MLP neurons of a small language model. Each row is named by its layer, matrix (up: input weights; down: output weights) and neuron, and shows model dimensions 288-351. Each number is 50 + 12 x the weight over its row's rms, rounded and kept within 0 to 99.
Before each neuron's rows, "fires after" lists the tokens most often just before its 100 highest values on Wikipedia text that the model never trained on; "fires on" lists the tokens most often at its 100 highest values on Wikipedia text that the model never trained on. A number after a token or word is its count.

fires after: " a" 46, " the" 11, " inter" 7, " ex" 4
fires on: " bi" 14, "p" 13, " po" 9, " g" 8, " c" 6, " p" 5
L7.up381:39 21 56 56 27 67 34 62 62 74 28 53 50 52 42 47 37 40 66 48 56 39 34 51 62 59 36 44 40 33 52 67 57 52 55 58 50 34 48 62 58 46 63 45 56 46 46 45 76 63 52 61 49 53 59 45 56 36 51 49 46 37 58 68
L7.down381:59 53 57 75 45 57 64 24 36 53 43 59 22 65 50 45 62 51 53 37 55 41 42 70 37 67 47 41 56 48 47 25 43 66 57 72 55 51 50 59 43 51 43 40 52 65 45 67 39 39 03 61 65 41 44 54 49 55 48 61 44 58 46 37

fires after: " W" 37, " |" 20, "w" 10, "W" 8
fires on: "hi" 26, "\n" 14, "ing" 10, " |" 8
L7.up1370:53 40 67 42 62 51 56 55 50 63 65 36 48 37 45 56 19 40 50 66 48 67 47 50 55 53 48 47 38 42 42 61 18 64 51 62 24 73 62 71 53 45 55 41 29 42 39 66 49 42 57 49 45 37 44 44 36 46 61 30 23 51 51 37
L7.down1370:48 51 58 45 68 60 55 66 66 37 50 42 38 51 39 50 30 58 56 54 46 63 71 44 62 48 60 55 52 41 78 43 39 29 53 40 48 61 46 63 68 44 47 42 42 46 64 48 52 57 50 54 46 55 52 59 48 56 44 54 60 54 81 63

fires after: " |" 55, " G" 7, " L" 5
fires on: " |" 28, "\n" 18, " G" 9, " F" 6, " L" 5
L5.up899:41 37 60 36 47 60 40 57 46 56 74 44 08 53 52 48 43 59 34 49 57 72 39 24 56 70 47 57 62 43 45 71 26 46 23 51 66 40 60 78 32 61 63 57 27 48 54 64 47 41 55 44 57 58 41 37 72 57 43 43 35 47 41 39
L5.down899:64 55 50 54 56 54 60 70 42 63 77 22 34 44 46 26 53 67 36 53 57 56 57 54 43 43 42 42 65 49 46 56 29 48 58 58 60 47 42 35 42 42 29 29 50 47 38 44 39 41 42 56 40 65 37 32 48 48 52 54 56 43 47 34

fires after: "v" 15, "li" 12, "u" 7, "f" 6, "ut" 6, "or" 5
fires on: "ing" 24, "pp" 9, "act" 8, "k" 7, "ent" 6, "ive" 6
L7.up54:55 61 66 57 35 69 60 25 43 76 56 54 30 51 40 48 46 34 55 53 59 56 65 31 43 58 40 59 56 49 45 49 51 60 47 59 65 47 63 56 51 59 52 50 30 59 48 63 47 65 70 73 25 48 40 65 31 48 47 43 40 60 68 63
L7.down54:64 62 59 77 48 47 56 37 64 33 42 52 67 35 76 59 51 41 48 48 47 51 44 62 56 51 60 61 36 60 47 38 49 58 62 26 52 38 29 40 35 53 36 54 49 35 68 48 45 66 65 49 45 41 52 56 41 39 48 60 63 51 28 52

fires after: "ó" 15, "á" 13, "que" 9, "y" 8, "o" 6
fires on: "n" 40, "s" 31, "r" 7, "b" 7
L7.up693:66 28 50 45 69 34 39 48 41 57 53 48 30 35 53 48 68 78 56 49 68 44 35 42 50 39 68 50 65 16 44 61 61 80 41 54 37 51 53 40 38 70 56 43 36 48 42 39 51 51 54 26 60 56 51 55 64 69 34 74 54 34 63 45
L7.down693:59 53 41 61 35 53 41 39 55 52 36 57 61 81 69 57 31 53 54 45 41 45 53 43 56 47 49 56 25 51 39 50 69 49 55 48 52 28 54 52 30 33 44 54 65 32 24 58 45 57 48 64 46 44 54 39 47 51 60 38 39 56 39 46

fires after: " Con" 33, "con" 18, " con" 13, " Vi" 8
fires on: "s" 26, "st" 12, "om" 10, "n" 8, "f" 7, "g" 7
L7.up848:62 22 42 40 41 39 35 60 46 69 26 58 56 26 28 71 62 33 39 56 56 42 43 45 52 63 47 64 61 34 46 49 46 59 51 74 45 25 50 44 41 51 56 58 48 51 32 24 55 72 62 46 50 45 44 38 44 29 53 35 49 59 54 60
L7.down848:56 58 57 67 51 63 17 26 71 40 47 61 65 53 51 51 54 46 35 33 59 45 49 60 34 47 57 77 27 43 50 42 54 48 55 31 45 46 42 63 49 44 47 52 60 53 50 48 30 55 67 57 46 72 48 45 40 48 40 46 57 32 40 60

fires after: " is" 31, " was" 14, "\n" 8, " a" 7, " are" 4
fires on: " the" 23, " a" 23, " an" 9, "The" 8, " list" 7
L4.up572:39 45 54 75 63 50 50 42 49 48 46 40 42 59 37 21 54 31 48 54 57 45 50 54 52 59 47 61 45 33 53 58 59 68 47 52 61 52 55 60 53 61 58 47 70 41 37 29 59 74 52 45 44 37 52 34 50 76 39 72 09 33 31 57
L4.down572:46 51 52 36 51 53 47 25 58 64 62 47 48 56 47 27 57 39 61 36 39 47 50 49 36 43 58 54 57 45 59 35 36 52 61 54 47 36 61 68 68 45 49 66 50 44 25 40 43 44 62 33 65 59 61 57 61 42 50 53 38 34 50 57

fires after: " de" 15, " at" 12, " con" 7, " De" 6, " Qu" 6, " Con" 5
fires on: "te" 21, "ci" 14, "cu" 9, "e" 6
L7.up624:63 36 43 41 55 55 60 58 40 67 56 48 66 55 30 37 53 64 60 69 38 36 52 48 39 59 35 53 28 63 57 69 44 58 51 64 33 63 38 57 78 45 61 64 61 28 33 66 31 44 48 63 32 36 61 60 62 48 35 41 37 55 61 38
L7.down624:49 48 32 40 42 64 56 67 73 42 42 47 42 54 70 84 45 34 44 58 64 57 54 60 34 49 54 52 51 48 26 39 51 29 38 59 59 65 49 59 38 50 50 59 46 54 64 47 51 48 30 46 67 65 48 42 26 44 58 57 20 54 80 50

fires after: " " 29, " 1" 13, " 0" 12, " |" 11, " 3" 8, " 4" 7
fires on: " |" 87, "\n" 7
L4.up1222:40 31 57 61 54 47 68 46 45 61 58 33 48 45 29 48 41 55 61 68 48 54 39 34 41 75 61 61 51 42 57 40 07 34 25 56 45 75 65 85 37 26 69 47 48 36 57 57 49 37 52 50 48 51 46 29 65 65 41 32 33 48 52 47
L4.down1222:53 54 40 69 46 40 58 44 37 61 58 44 63 51 72 40 57 39 51 58 82 46 44 23 50 49 43 52 32 62 32 47 41 36 36 48 48 48 58 43 59 54 52 71 51 33 54 49 38 46 47 37 50 39 63 44 48 47 62 38 44 42 39 32

fires after: " |" 63, " " 7
fires on: " 4" 14, " 3" 13, "%" 7, " 2" 6, " 0" 6, " 5" 5
L5.up1478:44 52 55 48 65 64 67 82 34 65 30 52 67 56 37 68 49 68 50 66 41 67 48 57 51 56 42 49 33 58 37 39 50 70 64 63 61 57 50 61 83 46 63 54 66 55 54 47 27 43 50 70 33 57 40 32 62 39 09 43 38 61 49 38
L5.down1478:44 44 38 63 44 60 62 50 65 77 48 45 59 48 42 61 47 31 46 79 44 44 54 52 57 61 34 50 57 41 53 57 51 56 63 52 39 58 40 73 53 38 46 54 60 43 43 56 33 32 51 50 47 53 46 58 49 53 64 31 52 65 34 58

fires after: "d" 14, "ar" 14, "." 10, "er" 6, "t" 4, "id" 4
fires on: "le" 15, "f" 9, "ent" 8, "ly" 8, "w" 7, "if" 6
L7.up243:36 60 54 30 76 47 74 45 56 67 51 74 30 96 48 52 59 60 60 38 54 39 51 24 52 52 37 68 54 48 40 51 35 64 42 56 63 55 70 74 47 45 54 33 36 54 21 41 43 39 43 45 39 35 64 43 42 47 33 57 27 51 54 25
L7.down243:52 51 52 66 56 47 35 39 45 66 57 54 59 59 46 35 50 63 29 42 65 33 49 80 42 53 38 39 45 41 54 34 62 58 56 36 48 53 32 43 62 41 53 33 77 21 61 45 27 37 68 46 59 54 40 55 35 45 35 44 62 52 42 39

fires after: " |" 40, " 3" 8, " 2" 7, " 0" 7, " 4" 6, " 6" 5
fires on: " |" 51, " 3" 5, " 4" 5, " 14" 4, " 2" 4, " 1" 4
L5.up1143:24 45 62 65 43 44 62 62 46 61 51 43 44 39 49 67 30 59 36 56 49 56 31 36 37 84 36 55 49 56 58 53 07 57 47 64 67 50 27 61 48 59 62 59 37 43 32 43 32 46 48 43 36 44 39 38 68 69 23 57 64 46 62 35
L5.down1143:49 33 57 44 53 49 45 41 69 48 63 40 45 55 56 48 50 41 47 46 57 54 50 33 31 64 44 33 74 53 55 57 30 43 26 61 49 42 58 58 44 43 57 59 53 26 39 42 57 37 39 55 28 47 33 53 32 61 30 64 25 54 45 35

fires after: "." 35, "," 8, " in" 6, "|" 5, " to" 4, " of" 4
fires on: " this" 28, " It" 21, " This" 19, " his" 10, " His" 7
L2.up557:63 58 58 56 52 50 56 45 45 50 36 41 46 31 48 47 36 58 59 64 61 52 43 50 49 58 52 39 51 59 38 19 52 38 22 50 48 44 39 34 44 35 52 31 42 46 59 53 41 59 47 57 59 56 57 57 56 51 52 46 58 41 45 30
L2.down557:47 66 41 50 69 44 36 23 69 70 25 56 49 57 70 41 40 75 65 43 44 54 53 35 60 60 49 28 70 45 66 37 62 41 18 55 56 24 32 48 40 67 52 32 67 38 49 43 41 56 62 56 57 40 56 50 65 46 67 48 60 33 36 58

fires after: "." 71, " The" 10, ")." 4
fires on: " It" 39, " He" 14, " The" 10, "se" 7, " She" 6, " His" 5
L5.up1334:52 54 56 40 43 67 41 49 44 52 63 29 65 49 68 41 62 23 59 71 63 52 53 54 55 54 52 40 37 47 40 42 70 55 51 46 46 24 49 65 41 41 63 56 38 53 50 38 54 43 44 53 55 53 40 43 53 51 53 54 29 50 43 50
L5.down1334:31 38 48 66 66 26 45 55 50 53 58 47 47 34 49 20 71 65 58 64 79 53 38 54 52 41 63 51 47 55 60 31 31 47 45 55 72 47 61 54 63 59 38 57 33 50 40 47 39 63 48 60 42 74 52 37 63 41 43 64 54 38 47 46

fires after: "s" 20, " Z" 17, " Te" 7, " Ka" 7
fires on: "ra" 18, "th" 9, "y" 9, "re" 7, "ti" 6, "la" 5
L7.up1352:30 37 57 51 47 68 74 34 37 34 55 40 45 47 55 54 47 43 63 61 62 54 56 46 64 64 45 46 59 51 42 32 61 62 52 56 24 42 74 78 47 21 56 64 58 43 46 30 35 34 27 46 47 46 52 48 64 59 44 77 24 57 52 64
L7.down1352:48 49 61 50 32 49 38 60 58 52 56 72 35 35 51 76 45 62 37 43 62 56 50 60 33 51 51 88 67 56 16 46 44 28 50 40 37 71 63 29 55 35 43 49 51 60 51 66 46 63 50 45 26 46 55 49 40 56 44 47 50 41 46 40

fires after: "s" 49, " " 4, "es" 4
fires on: "." 72, "'" 20
L4.up531:34 71 63 56 50 58 45 62 41 49 59 49 60 51 37 37 74 50 74 41 79 34 51 52 49 50 50 52 61 49 64 59 47 56 41 57 69 81 69 39 52 59 60 61 74 43 57 50 67 49 39 53 79 58 39 44 40 40 56 59 46 52 59 44
L4.down531:64 73 44 33 36 36 40 57 61 42 46 20 62 49 41 51 51 63 39 66 46 42 40 54 36 49 33 73 56 43 31 42 53 56 41 55 54 80 39 32 39 49 57 52 59 57 40 65 50 46 55 56 49 39 45 48 47 43 35 66 59 54 52 83

fires after: "." 88
fires on: "\n" 100
L7.up350:33 40 60 44 54 42 49 53 59 47 55 23 31 61 21 46 35 49 46 62 63 60 31 37 49 57 62 41 71 37 63 59 47 42 48 47 43 73 49 55 47 54 47 40 46 45 51 51 46 49 44 48 50 32 60 45 64 61 51 50 35 61 68 43
L7.down350:36 60 47 34 63 50 45 59 54 29 51 42 51 65 52 47 39 52 51 56 61 51 44 45 42 36 62 55 63 36 66 59 46 63 47 45 33 57 59 43 49 53 63 42 63 53 39 64 46 53 48 62 55 29 39 47 48 49 49 44 41 77 64 57

fires after: " " 27, " \"" 16, "\n" 9, " |" 6, " The" 5, " (" 5
fires on: "y" 30, "I" 14, " |" 9, "P" 5, "S" 5
L4.up1137:40 09 52 55 48 56 45 27 50 54 60 51 36 37 34 67 44 48 56 52 70 58 41 43 51 68 46 50 21 62 75 43 39 63 50 48 37 54 25 52 82 40 56 54 60 49 33 43 41 59 44 41 51 54 34 42 56 53 36 62 54 40 49 40
L4.down1137:53 50 53 82 52 63 50 59 42 57 43 51 54 50 59 59 37 43 39 38 54 60 37 56 46 48 50 44 61 69 45 55 38 58 36 53 45 51 47 67 54 54 51 61 52 46 42 56 44 56 69 38 60 40 46 66 78 46 61 51 43 04 42 69

fires after: "s" 25, "ch" 18, " can" 9, "es" 8, " commun" 7
fires on: "s" 21, "ic" 21, "n" 18, "c" 9, "tra" 4
L7.up533:37 44 75 60 71 46 48 51 42 49 64 31 51 28 37 42 51 34 61 41 56 52 42 51 37 56 54 55 51 42 72 71 43 70 28 52 55 70 39 54 28 62 65 69 61 42 62 43 32 51 26 51 55 45 44 42 55 44 54 53 38 41 27 54
L7.down533:58 60 30 32 63 43 42 43 50 47 63 45 12 65 51 42 64 35 57 52 66 43 49 53 70 38 41 47 69 53 42 35 41 81 59 52 39 57 54 51 52 53 58 39 51 54 62 39 54 67 39 39 55 80 41 64 49 43 40 75 57 64 52 51

fires after: "." 55, "\n" 20, "==" 6
fires on: "\n" 30, " It" 16, " On" 10, " The" 9, " |" 6, "History" 5
L5.up556:61 32 64 59 65 57 43 35 43 63 49 28 42 55 44 31 65 46 42 57 61 36 75 54 45 62 71 49 68 54 56 41 64 51 40 49 69 33 47 67 42 53 57 42 42 61 38 61 88 48 44 52 30 59 40 35 57 41 51 40 43 43 40 70
L5.down556:50 41 42 49 60 37 57 49 54 65 44 44 33 34 49 64 44 57 40 48 41 44 59 45 56 48 40 42 48 35 58 35 37 48 23 31 39 60 47 42 48 56 32 46 66 33 50 35 41 61 48 54 71 63 36 51 56 40 35 60 67 52 48 62

fires after: "s" 32, " can" 16, " to" 10, "ers" 9, " people" 5
fires on: " of" 27, " " 12, " from" 11, "c" 9, " with" 6, ":" 4
L7.up1013:41 49 70 60 37 48 59 64 44 63 64 45 38 17 68 32 73 31 52 73 52 43 54 55 35 43 63 44 68 37 58 51 38 79 55 62 60 56 43 44 38 44 53 48 57 74 40 62 50 63 65 37 54 48 69 48 43 46 54 38 54 39 47 66
L7.down1013:41 35 48 55 64 63 39 54 38 40 61 63 44 53 67 54 47 42 46 47 47 35 50 35 36 62 51 37 56 72 40 41 52 45 56 49 64 47 43 53 73 42 48 42 40 47 47 63 55 38 54 24 67 55 54 23 56 71 49 62 74 43 61 18

fires after: " Je" 26, "I" 18, " we" 8, " I" 8, " We" 6, "we" 5
fires on: "t" 16, "n" 12, "b" 10, "ff" 7, "an" 6
L7.up493:45 26 58 46 54 64 57 45 45 74 56 51 36 63 36 44 58 43 43 60 36 60 54 39 53 52 54 33 56 57 52 52 86 70 56 66 54 37 51 72 43 50 43 57 29 69 33 52 60 50 57 40 45 51 52 44 32 49 49 41 46 41 34 56
L7.down493:60 50 51 54 55 66 27 62 53 44 43 55 46 43 70 63 36 50 53 61 37 44 49 22 32 50 51 50 37 53 57 42 54 36 55 65 55 63 61 51 55 45 45 53 60 49 57 50 44 59 55 41 48 65 41 45 51 45 51 43 65 57 51 54

fires after: " f" 46, " F" 15, "F" 5, " comp" 4
fires on: "ri" 25, "ut" 13, "re" 10, "ur" 9, "ver" 5, "oc" 4
L7.up736:66 44 49 65 48 84 57 52 44 53 75 32 53 54 78 35 47 71 57 70 58 23 42 56 46 41 60 39 47 17 58 69 33 46 51 48 43 35 38 49 53 53 44 50 48 46 36 52 59 87 47 37 52 64 42 47 59 45 60 40 44 47 46 37
L7.down736:55 41 34 54 49 41 45 59 50 38 30 70 49 60 34 58 51 57 49 35 41 47 40 63 56 48 37 43 51 43 46 40 62 78 60 56 59 61 68 39 41 58 52 79 55 67 79 39 15 38 61 47 82 52 57 27 48 65 67 58 54 60 53 57

fires after: " S" 13, " E" 12, " De" 7, " Sp" 7, " St" 6, " Re" 6
fires on: "c" 36, "ir" 17, "pi" 9, "p" 8, "ec" 7, "con" 4
L5.up1349:49 53 55 67 25 56 53 51 50 41 63 60 48 64 48 43 42 47 47 58 50 54 42 25 51 76 54 63 56 54 49 59 74 50 52 55 48 62 52 59 59 59 54 61 40 38 46 59 31 43 46 38 28 54 84 37 67 72 52 57 29 52 70 40
L5.down1349:55 47 60 54 50 34 52 53 26 61 49 41 40 39 52 68 55 40 55 39 42 60 34 25 39 59 53 50 52 35 58 37 47 46 54 46 51 48 54 55 69 61 46 56 45 40 22 35 56 47 49 68 50 40 51 50 44 43 39 39 46 44 63 48

fires after: "." 27, " of" 7, "t" 6, "ish" 5, " over" 4, "f" 4
fires on: "\n" 23, "op" 10, "it" 8, "f" 8, "ar" 4
L7.up956:42 37 56 44 56 63 60 66 31 70 57 20 49 59 62 62 53 48 67 57 44 57 53 34 64 50 40 67 49 47 70 61 33 55 41 49 57 60 59 53 43 50 56 44 66 60 49 47 32 43 47 55 54 47 43 70 69 61 61 53 36 70 63 58
L7.down956:34 40 56 54 61 63 39 63 32 52 41 34 62 53 55 63 51 35 50 56 54 58 41 49 48 49 54 53 49 53 48 64 45 60 53 34 48 53 57 38 47 45 60 42 55 56 52 34 53 55 51 54 47 46 41 59 52 49 52 48 50 65 65 44

fires after: "s" 24, " out" 16, " part" 9, " people" 7, "m" 4
fires on: " of" 39, " " 17, " for" 10, " to" 7, "," 6, " at" 4
L7.up291:29 41 73 64 43 67 29 64 49 47 47 30 51 46 50 45 52 51 55 63 39 66 41 40 59 58 33 53 42 55 48 47 50 82 55 57 58 57 50 55 44 29 63 59 67 63 42 49 27 65 37 32 39 67 60 39 36 48 68 47 51 34 49 34
L7.down291:61 38 54 52 67 50 41 33 40 43 57 74 40 44 62 48 58 44 47 53 45 52 48 24 27 43 59 55 46 55 42 73 37 57 38 56 42 44 36 63 39 61 49 49 65 28 41 65 36 49 31 59 45 55 53 43 54 51 63 72 54 77 47 22

fires after: " (" 54, " \"" 30, "\n" 5
fires on: "D" 18, "A" 14, "N" 13, "I" 11, "V" 9
L4.up1465:65 28 62 56 67 61 35 36 47 60 50 39 56 36 30 42 50 60 39 69 69 39 45 79 59 60 56 40 33 68 47 35 68 62 51 50 41 72 33 66 62 39 46 60 43 29 47 55 40 46 34 39 46 55 55 28 56 56 56 43 58 42 47 47
L4.down1465:52 53 64 73 65 63 21 44 52 42 64 46 62 62 53 63 56 49 61 40 56 33 66 53 57 73 65 59 67 78 70 74 41 61 28 47 56 52 56 52 46 37 46 52 50 80 76 85 59 35 57 43 42 59 31 46 72 41 48 56 39 35 54 58

fires after: " con" 43, "ri" 14, "con" 11, " Con" 11
fires on: "s" 55, "or" 14, "tri" 6, "om" 4
L7.up1097:60 37 21 54 46 44 57 50 42 63 27 45 51 45 43 50 44 40 55 62 64 43 27 54 50 51 47 58 53 50 50 37 63 53 51 67 21 58 37 51 52 46 64 50 50 44 36 62 36 61 52 64 52 39 52 41 53 60 38 28 40 48 67 43
L7.down1097:62 65 54 51 43 49 52 56 60 49 72 52 56 65 39 50 47 73 44 40 46 24 63 46 29 67 45 63 45 44 56 40 70 89 48 44 59 53 58 58 48 39 26 43 59 31 52 34 41 49 63 72 34 51 45 36 46 26 26 55 44 60 62 75

fires after: "li" 21, "al" 19, "u" 12, "el" 8, "a" 8, "ul" 7
fires on: "tic" 12, "tion" 12, "ity" 11, "ment" 10, "ance" 6, "ated" 6
L7.up106:49 68 45 52 42 43 50 23 48 54 48 37 55 33 58 59 49 27 52 47 54 63 39 45 42 60 45 39 46 50 50 55 61 55 39 43 68 59 33 46 59 61 68 28 37 53 29 68 50 57 57 71 23 53 46 45 70 55 50 62 38 42 46 49
L7.down106:61 24 63 59 59 60 62 91 69 61 52 81 39 51 55 38 65 56 25 62 69 49 65 37 43 32 54 46 51 41 69 35 42 38 76 56 57 46 60 44 43 56 55 68 58 42 43 57 72 38 59 53 53 54 38 63 29 59 52 54 58 47 48 58

fires after: "\n" 39, "." 31, " \"" 7, "," 5
fires on: "\n" 37, "D" 15, " \"" 12, " G" 7, "S" 6, "G" 5
L7.up567:39 27 68 32 70 49 56 52 49 51 37 37 49 55 36 63 53 70 60 69 60 50 60 46 56 50 45 42 38 50 45 47 46 67 37 48 47 67 44 43 40 54 56 43 54 55 21 53 48 38 24 48 54 32 72 54 73 65 52 39 44 55 50 52
L7.down567:50 76 63 29 52 43 53 59 48 52 38 44 41 52 40 60 54 32 56 23 50 52 63 40 54 46 48 61 53 70 32 33 53 48 55 67 61 63 48 54 55 38 39 27 41 59 54 74 53 54 50 37 75 40 39 40 48 41 47 52 23 60 55 62

fires after: "." 98
fires on: "\n" 92, "\"" 8
L7.up719:38 49 54 38 55 42 53 56 42 61 55 18 38 71 44 70 68 37 43 57 59 61 56 33 62 57 52 63 53 58 35 62 45 59 46 47 48 51 64 69 26 58 52 44 51 58 34 50 43 56 37 47 45 27 54 66 67 44 53 66 41 74 67 50
L7.down719:38 42 65 41 64 59 37 74 43 67 42 38 53 58 62 63 31 44 58 51 58 45 52 44 49 46 41 58 48 34 53 51 48 64 41 63 38 64 30 51 50 40 75 40 55 47 29 52 54 49 44 52 47 48 47 51 51 69 51 59 38 70 62 39

fires after: "\n" 32, "." 17, " a" 6, " the" 4
fires on: "\n" 27, " local" 14, " in" 8, "The" 6, " the" 5, "In" 5
L5.up1432:41 37 53 49 63 52 42 45 42 58 47 47 33 67 36 29 46 48 42 51 40 35 39 63 39 61 42 51 48 47 43 54 56 79 47 51 46 27 54 54 61 35 63 61 42 60 42 62 33 49 43 61 31 29 43 33 76 52 60 51 48 56 35 51
L5.down1432:26 41 44 43 54 36 36 22 66 60 70 56 32 45 47 62 49 56 51 55 63 68 76 40 56 33 68 58 67 41 37 44 45 43 42 60 49 62 53 59 29 41 71 91 54 63 47 35 60 58 55 49 44 52 46 63 47 40 52 64 41 29 49 58

fires after: " a" 42, " the" 13, " an" 10, " as" 6
fires on: " " 24, " be" 19, " po" 12, " a" 10, " close" 6, " p" 6
L5.up1441:35 49 46 49 45 54 43 65 52 69 35 57 59 54 46 40 47 39 48 39 50 51 41 65 56 58 47 42 50 33 61 60 63 47 54 59 59 51 48 66 46 38 60 55 64 45 35 58 62 52 34 35 46 46 59 49 58 35 51 56 45 29 55 61
L5.down1441:61 48 59 33 52 37 42 30 72 36 43 39 41 72 53 13 55 41 68 41 38 51 37 73 17 38 60 53 49 45 53 50 42 66 49 63 62 55 39 47 43 51 46 35 53 27 71 52 65 54 35 46 41 56 48 51 48 44 65 32 40 59 34 58

fires after: " " 48, " –" 9, " |" 7, " 4" 5
fires on: ":" 30, "point" 22, " third" 5, " Total" 5
L4.up45:49 42 70 57 52 48 60 39 48 42 49 57 39 42 19 56 49 63 60 51 50 65 37 54 57 67 40 70 63 62 53 38 32 42 40 51 69 57 45 66 51 25 47 52 55 33 51 41 51 40 44 54 55 53 46 50 53 33 51 57 40 44 61 53
L4.down45:44 61 40 33 63 48 74 38 62 45 53 43 27 43 39 60 37 37 50 34 23 70 31 43 21 51 52 39 48 41 58 61 51 66 47 42 78 42 29 55 65 56 38 50 31 56 38 47 72 55 54 34 64 73 51 41 43 75 56 39 66 39 56 78

fires after: "\n" 28, "ar" 8, "ly" 7, "al" 5, " A" 4
fires on: "\n" 24, "cc" 10, "ly" 9, " life" 9, "ad" 9, " comp" 4
L5.up1118:36 53 43 69 43 55 67 37 59 55 41 69 27 46 64 47 41 57 44 58 43 50 48 48 42 61 51 38 50 52 47 42 39 35 46 58 59 55 52 64 49 44 64 51 51 34 42 45 47 56 61 57 48 39 50 42 58 47 66 46 58 40 72 71
L5.down1118:65 29 61 47 65 38 55 28 51 54 46 57 90 63 61 44 39 48 62 47 46 50 64 54 53 60 61 14 54 53 53 51 63 35 59 47 59 63 06 45 68 37 67 49 72 60 37 45 42 67 42 40 41 50 59 71 32 43 48 58 55 52 43 56

fires after: "or" 17, " so" 15, " M" 7, "o" 7, "ow" 5
fires on: "er" 18, "n" 13, "ur" 10, "d" 7, "m" 6, "ch" 5
L7.up1041:52 54 46 51 47 48 63 78 55 60 73 35 49 31 63 58 73 35 44 53 39 43 44 58 75 44 58 57 46 49 53 53 42 72 47 60 72 46 43 51 45 55 68 48 58 55 54 42 49 16 57 52 46 63 07 61 43 53 52 63 53 51 54 60
L7.down1041:57 44 38 43 44 52 55 57 48 59 33 68 50 51 36 56 39 56 36 42 36 56 34 43 39 33 50 57 76 49 66 50 63 40 52 54 53 59 54 52 66 45 46 47 42 61 55 67 52 55 39 40 39 15 57 49 48 50 38 59 61 24 36 61

fires after: " re" 16, " Re" 15, "re" 13, " " 12, "ro" 10, " E" 5
fires on: "e" 23, "ad" 17, "c" 8, "con" 7, "f" 7, "ation" 4
L7.up813:51 52 53 52 44 61 34 51 50 63 51 52 60 49 38 42 38 47 45 74 51 37 46 38 55 50 42 51 46 51 57 74 56 64 34 51 35 25 53 63 57 57 47 61 39 42 31 48 36 67 42 21 48 35 46 67 58 56 57 42 36 47 66 48
L7.down813:46 33 25 58 56 33 43 54 41 52 45 34 44 37 47 51 60 51 55 53 48 53 58 54 49 71 35 57 46 51 47 58 46 38 54 47 53 62 52 52 50 44 48 53 69 80 57 30 39 73 46 73 67 51 54 42 49 40 34 50 39 52 49 38

fires after: "g" 17, " st" 11, " G" 10, "ur" 8, "ist" 5
fires on: "al" 19, "ar" 17, "ri" 14, "ra" 11, "y" 7, "ru" 4
L7.up1502:37 66 57 53 78 66 64 26 63 61 49 49 32 52 46 27 81 47 60 47 71 49 43 60 29 64 55 42 59 50 61 43 55 54 66 68 71 55 43 38 58 63 61 61 60 58 40 58 58 38 36 55 40 38 41 53 58 72 46 26 32 56 48 42
L7.down1502:48 36 53 70 38 29 51 47 71 45 44 55 47 34 35 55 48 58 40 56 48 66 68 32 56 24 64 42 36 45 35 53 46 30 50 69 48 46 37 40 43 69 33 54 47 40 34 48 30 46 49 44 56 65 67 36 48 73 45 39 63 45 48 53

fires after: " con" 39, "s" 24, "con" 7, " lo" 7, " Con" 7, "de" 5
fires on: "s" 32, "ne" 9, "tra" 7, "er" 7, "ist" 6, "pen" 5
L7.up1528:67 50 64 64 53 56 34 49 39 57 55 58 43 34 48 62 54 50 59 50 53 44 43 45 48 45 47 40 47 50 57 59 58 72 47 63 45 37 64 50 30 67 53 38 36 39 44 49 30 71 34 38 56 39 67 47 41 75 51 50 52 48 55 49
L7.down1528:57 64 44 71 48 41 62 54 47 43 42 61 47 86 44 32 65 52 49 54 52 43 34 66 70 51 52 31 58 46 28 58 67 69 48 37 67 54 52 42 49 54 54 50 53 41 58 24 39 46 62 42 55 45 51 36 55 41 24 55 44 36 63 54

fires after: "." 48, "\"" 8, "e" 7
fires on: "\n" 65, " Mc" 12, " Lo" 4
L7.up285:34 60 51 42 73 54 45 54 24 52 60 44 49 71 51 61 56 50 60 52 49 54 49 45 55 40 48 36 57 58 57 45 45 59 51 57 46 58 59 68 41 57 47 50 39 49 31 49 41 43 53 43 67 44 41 61 70 65 56 40 42 57 51 57
L7.down285:57 61 52 36 78 45 64 51 39 26 57 50 46 64 37 62 46 44 52 45 54 44 42 54 35 37 66 32 60 35 62 47 61 52 45 47 41 62 55 64 45 42 47 40 43 37 38 57 58 47 50 69 63 46 50 58 54 60 37 38 39 56 64 49